MLP neurons of a small language model. Each row is named by its layer, matrix (up: input weights) and neuron, and shows model dimensions 80-207. Each number is 128 + 32 x the weight over its row's rms, rounded and kept within 0 to 255. Numbers have three digits each.
After each neuron's rows, "fires on" lists the tokens most often at its 100 highest values on Wikipedia text that the model never trained on.

L5.up67:090171143113091100113153095075066119114094159132185115126101119174173118125143168136113079187138059135158115120104081172118126113127126168056142100091102136121137146156154124093145141128076102166141141127163189108165196136130111105091156153110105099140168078158119118120146164078143112185108154176155106154109076090170152174103166127152123099165126129171127128124145051038083078153098
fires on: ".\n\n", " |\n\n", "\n\n", ")\n\n", "ing", "ig"

L9.up467:169114077157143175097127125103104087167103171114068080105108135159133084119082119135149092105105152144138135081152095135101075147177105098147150122089118153099121187120100156103143102102149109112144124137078114089090122149113149153104100127138142147144129165155113175104101103160149133174099170131162126087125114123118131108170097144153216133114142118111150131157191213188088162163120
fires on: " R", "R", "|", "-", " |", ":"

L4.up784:203101134147118175106119090151152104131120113163097173073143111184115113176084151085182132124130160119129079129135168096119133112130148147166151103093051148105165047152162209116138180119102067086103096071135091188119170146097105134156114090147090094095123090111120196119110121146129133125141210149174178111148118147145158112156150137134104126148153096167139092163123133112163136121106
fires on: "an", " P", "m", "ip", "p"

L7.up590:134138119097134151116101145133179129200112150145158093146177120098127175111140174150147112107107138086179120135081160128070141160150071147155113169111104145162131109209113161116113132066071069105139082128139162166122101161178166142135156075059135176128112075125137131154132114172052140109122179153125113124127120106091183065099125117106133106112125134089159122118109151138179062115089
fires on: " as", ",", " and", " j", " J", "J"

L6.up822:111068089159086160186092116145164053012106148145146149136166085123127132184132098124169168094116096152134114123108189055104167174160110141086148086121140098136156103128181109148124124107079094141092140135120095100142118112133101211079130113169122111144110164115067120126115130107115164096174154134046103077127192101161125107131087158149152138149126127122133091148169087153113100172071
fires on: ",", " Party", "ulation", " Candidate"

L5.up336:140180131137084124200171154149116118115133096089181136160163110116131104156183102085116163121177109123146117135131151147116163105160145156161061093156171166130095120109175169125078179186157106149092154172089142148093098161126141133083118088140117115098151150177095149125095156102062153105184142145136118159132118147148107161147108168094093114113146132155009072097122135118069136139083
fires on: " in", " of", " as", " to", " from", " into"

L9.up819:116128143100116132099116117145171063090211118102050126137075151141156087173105165118187127153071089103172126079075149126140119110177111172138160098108114134116143147135095128125161148091103141138108130092189146132126120067063133099157105097163084162085147143158179203124151164156085109139131125130131160149099081092186114126149113164131183105164170093156120124146134024156172093111072
fires on: "an", " P", "o", " K", " C", " Co"

L9.up732:138120112095070159177088129091097094175148116169077179119141174096112117151130117144114146124147131106116141168169063172069199117142128106102109132167130141133142138141132154105105105139161137102080138123095145081126170087106112174146088133107119132119134128057089137099145125159155200134137132135152102161084123071122136154070120192103166207141171064100155135106131190082109200142149
fires on: "-", ":", ",", " |"

L9.up136:129109110087146079118099149127136083103064123157150132147151165200178032123112119117145153137079133111168093087190096105104188129071129163150112097132135130174114092127155150062128146137101120145121138120110141093118133049061151159144149083106103061144161113123098115133107142173120152099176123148125183114155218088133146198169126090133196141193132134116129107144158079120135166144158
fires on: ",", "),", "\","

L7.up554:107185162065113165111084127134141102216125161112119120165178163160136099170154106157129119139075153068188107148207182116126190144131145127108093073124124109162142072132108164087115149107122146128109089174176134150083129102111128148088148153149152157104113088132143190127126135137174116067115116096109167133121165085078153148148141138082143141061097179057119123111140037092102118140125
fires on: " in", " New", ",", "),", " on"

L5.up284:178048180099135134155136160120140122117144142159143161084174157079204089102138078165115124121141130138077112107151168165111151144118062180107106149112123081166185125148133166137119132150170120126164112150104113105067153121070187114125146135123134160122172101106098164115194117100138151083181102145157167090122132197182115120086149097092086160144108182107095157135130115133121094072073
fires on: " ", "a", " l", "na", "or"

L6.up499:113089133085107167109132089177111142219134112075164084140101131179059090110151113151116153120127163103115093193110117093120140143166085146123166139176149098107094152093133104081107095170118127153204171160109151165123138135164144150097065134131138095108170102147092133154052144156125153104177151129171145147098186125091174129112124142079129115121148151142158101113102115118133123159175
fires on: " |\n", "ribut", "ress", "anc", " success"

L5.up248:151119101138160081104160143081138090159170141133106150115135166106118091178107166116067147098116130123158182112168128146140160137170142117122142044111084163133170163142102135150095211104128172150099098099152173147051159105083135106088084110128107120148128139183138113126148101117075153167145151106124154109096104111169153102188177096062151093111120160158083147118128130131151108050092
fires on: "it", "er", "ether", " Ter", " South", " North"

L7.up777:170089142106205066160166164124151069120096104100164154144045144169103128130155159108157094066149127082119097114134124171109146095098099128113147106182091114089086183147167149091130169096171121114105154056074182115091139111136140119101074142082155096069104120131152103147181111160116158118112161149144139149132150099157114139104109151121121069118103170135118161102135150121123121151170
fires on: " (", " I", "ou", "in", "I"

L5.up410:150022120155161141208138125075191091088118114107151155132094143136121165078129112123109136164141125107111140143162132102106089152118108122129090168073119101076105135150151131145129066209081092177100134123160167074077136123086179117107125162145204072083104107157129093157205134178127108114119132212154119148122122125144063162104139137076125064154164101108128143148125128066141106140122
fires on: "oun", "I", "if", " Wal", "in", "or"

L6.up703:124067177112132160120078136091143146160139126075130132127123119131125116107168136102131182117113131120104064120093098110128087131082117128117147110118182072145214122113122132147136166108150126102152185102095088191102126094142137090150118101117129043133152117255176180140127168106144082100068180155163175099150161158144166059070101089161098197101085167164111120137188107102109097127071
fires on: " D", "d", "D", "ent", "id", "end"

L4.up360:159105158101192087106111128139120096196174148164110180124109118147080150098155131095093062139198107124095147077125071130068124068133206150089128106170184157143122077127146108136130155124137110121155160085060147083141124116164114160074108151168125145044150078108138154085158133117117163119154177137122154124120187089110110101127160170151157173156126178103140148082153157085095089102144
fires on: ",", " ("

L6.up510:120121148118110107142137109096133069159137142114128187102164160150183107112166124141117142136117118116177119119157113163088138148142122077120152180147174130103152173140104154160094144145112140109130147130115137160079078137092103113139076114180136157191115153132058111066145136102111071092115107142211149106096095165115123101196183129143170125116113115118151167207143168121109129147125
fires on: " |", " a", ":", "ode"

L9.up60:152085076163120136167141150114151117102126129089128130038147154092078107097164169071113140156041129130099155136135096153083121107168122158172155171184133136128139148087150159168057124180123103112148033146103112109062111165116129123117088117125137066122132152117113131153120148137099083088152115091162134152112111201146176181176069123139090118147119121100135078127134132063128082130171
fires on: "\n", "R", "O", " incre"

L9.up431:168096134093124144056101101179147164133131104083144149113096114147125113167076099119113191164121137126135105103128144156158174112136139168108107102099062154209135127179055100130089163127122120158105091143107124123127147117152088157141102075157137136172074079153093165163103066154164107035124108122139172092123113146135173142154171111142176173109151097118153124105137070181133132143120
fires on: " ", " in", " New", " W", "ap"

L5.up872:101130109189170146066142049111121151085134129141159155068165145130092151171093152098140139107116111142112145154147097130134102072154152135150145163120082166143152131097148115104121129099111096168137117085081116076163162136126116107101133116118128136161126131081165134105107146059142182061178120131125189072124080149123077159149135122083092187169211120180082182105163121150211157179056
fires on: "im", "at", "ph", "r", "ot"

L4.up640:165194148154118139127142161177128130162152114073101111134147174155081157122130121152124107075166168152095197098176117141108176171149147151145126114229130157102159087136109114096088129182117086138134098151109098145080130154129164163114109137154129134079139100141182174098161122123120169083118106140133157100158029127149059076097141175121097122151154169117120117149128074101102124077081
fires on: " at", " from", " in", " Port", " Tour"

L10.up809:156169131102201142086129101144167113103171125147148123134106106072149100132184159120120158081112163120115107151158127095105123120144082135079103119108211178111080132110116142131135099129173165146164086141190179129108118113159083139124196122137138166066117139108147128095163140148067141081158118050109092105078100102108093103135129173138192134132111108109137129131114151190156136137104
fires on: " cl", " comp", " Pr", " an", " sp", " pr"

L10.up731:179092119180124114161184076057163171138087159128142074143122177182073134095145139131140114097161188108162148150121091163115130075073117177099108194065107186079099121096071107120109103172084120111194141058146137153114171078104183110086125093129108138158167112068096126104129104118140123150085095108147142126199136135196176155165095143143139102093102131135132131156163110118101149148093
fires on: "F", " ar", " F", "f", "O", "ar"

L5.up213:112201108082186130168100121095133133138113175161146178110159113143115108142130160098122058116122069137116117105155151111133161139094146146137104157105200118150150137094137165163105110118117099153151182109127110112197166121167186076101192184093148060157113129157144120141094192082128110105196138091193104095106124150106150137089145077126134152192082113160107124111070072147133100144123
fires on: ".\n\n", " cont", " |\n\n", " ext", ".\"\n\n", " int"

L9.up164:160100162133123135129152141156146124113155088137103141143087070136112145171158173135073109134099114138126106069161133098077125105152173156126137087167077110110116143174110114148098088148188086132097130106138229134153103081149130090129109147127195117100090122138107125129126132066130148153142214113162126111097080092089135097170195109161111098053140168110138056077160099101115096147124
fires on: " is", " st", ",", " h"

L7.up851:182129144141158196140140118169138146069158121162137175136083138155090122112102119166146109105169112130094095110119109116063143091113206168159116105140137132118130152159147157079106136127076104148171135135053104108115155124155176141083146096120128096082169069104100132058153132150133116052176243124071081173154158124149142138147080146123149136146110138138138182134147110109135071124093
fires on: ",", " as", " was", " him", " of"

L4.up36:201094130098191102145117097116146117157095060109113138113079136124145083096119116128171135151157106122097187136194143118069166116133096190133125104170070096140143113128180110157140129146067122156060087134096074133115180077128123144099112104064087150126191142169174150117125127112161135109139158116074118155126150115142104128159147120145189066122171149087084116165166153136119156190067
fires on: "er", "ar", "m", "A", "g"

L9.up51:134174101118188146132087181126175165150122162163112129118145122108147117138143143100153141164075128099104109098130206137069144143164159150116152073104172106079096110159129139134136108103102110124109085113090119120132139077111119174202120175098157095143062078093163110119082153121132144091070125108120133100136135090114122092120154139153154128035108091047169149150158109107135168097085
fires on: ",", " in", " and", " H"

L7.up655:131094108094113135176137094203079106093170185089123136157109114068152124137099141156101174095104159049050122165123127141127125074145114163095051160178098151159158118141131153105145143131135127109143167139128148090122109088100204097108097112127058107154132130118153185169059124131073156097051081137171094128094165136141156142113165118151166114140125134127154106163165091150125163144163
fires on: "ed", "l", "et", "z", "f", "an"

L6.up874:107103155178156167107164097104191136111162097100114113107128145130236127150084108145129168123163135099100136122086157160095146135117141109108127161128139091160146124164097174116124161126128132178140186141143174091062121076143180070157088087134121111146106197146162172145138102088101165116128134126049119121130110130141067104112113118060164199094097102139101126155107147148096138128099
fires on: " g", " Total", " b", " l", " G", "or"

L7.up594:162163133107160092141149119095112071101124068188110138075129094131103076150102139099127116146083076109141189161181138191156114134147174156116078074157145143067123089079131107109157136158082125154100097133151150184132170092146133089147142173104133094123128118139146079141106122139116147079135101116138177179128153149140155140140089089099136152066139134130162119140193147109107184113099
fires on: ")", "g", "ar", "t", "ag", " Bar"

L6.up244:173159143161174120158135141145167143143205111140107112111126106144157170116124075061120111110132160152104123094102128089127109080155161111156134134164115124090048083083130182125156109059094100118168108112092099109136145090148100149134150126116115140151113099080129144112163137112114147110111154089133137161163155136097164094143137111183188120164108108134188138122082084148080108145083
fires on: ",", "\",", " –", "—", "),"

L7.up17:153089121060101117168098144074129129156136103099125162130078173127152147140065109155133116092114037181060126084129163111173149138167152176093118161085106124164137186138138098108133119101085172136056141111055133104117144115185121099158099147114082109110136136203136108172145134154130145117165171137100094169147167127077108136105169138161146113084104162141166149136132145130111166178102
fires on: " he", "er", ",", " than", "ly", "g"

L7.up713:152097158094121128093122133105123040219093151124141148157108131120079114161136141129085192134143169079141151102169092078112122123139098179120081086108118129180186171096126090123119107185175178094101110088140085171133142162136109071115130087102121088100143079127160139120133147139135109147143160076076172131078122125148084090120112119133154135068145136136100139128129054067100111140131
fires on: "2", "v", " D", " on", "D", "}"

L4.up378:115124133124157156141136064166135126138145135134117157135152138104176133089147146210100138133110154101086099128092108080133115162091079140113141180092116174144081096154080114152142168096113110149042130108167127135119130151142151123103147088115142167130176097095131196182094178117128145136148151143166125080110112151070124102172099118125115120145133121163127139105100129118139118126146
fires on: " =\n\n", ",", " as", " |", " ", " was"

L9.up662:130174143077127089128148122173085069196080085086115111111143133117113121177188117153152175171111109119176068136097134142072130174135138142134175081108138106133082181116155186106130156088131150156124140138167131089101146125091099112088143113156098181081128125113177119149174133089102125131111159148129138149129153164138113102208192102107132170080109127109171144119099121097131139124111
fires on: " in", " of", " on", "–", "/"

L5.up414:170091094131155138115094170145104131104135123044137150193104102127088112124158124087136115117136220099075119155215111127149145120149103144166143172109123105102101125119152166091142095121109051152082156188082184162088159187128171186090148120131069106090109126181150134206150153176110150085079116158128096135113164103146099071106158153140161134149152036128144106136223101145164090105160
fires on: "ed", "st", "d", "l"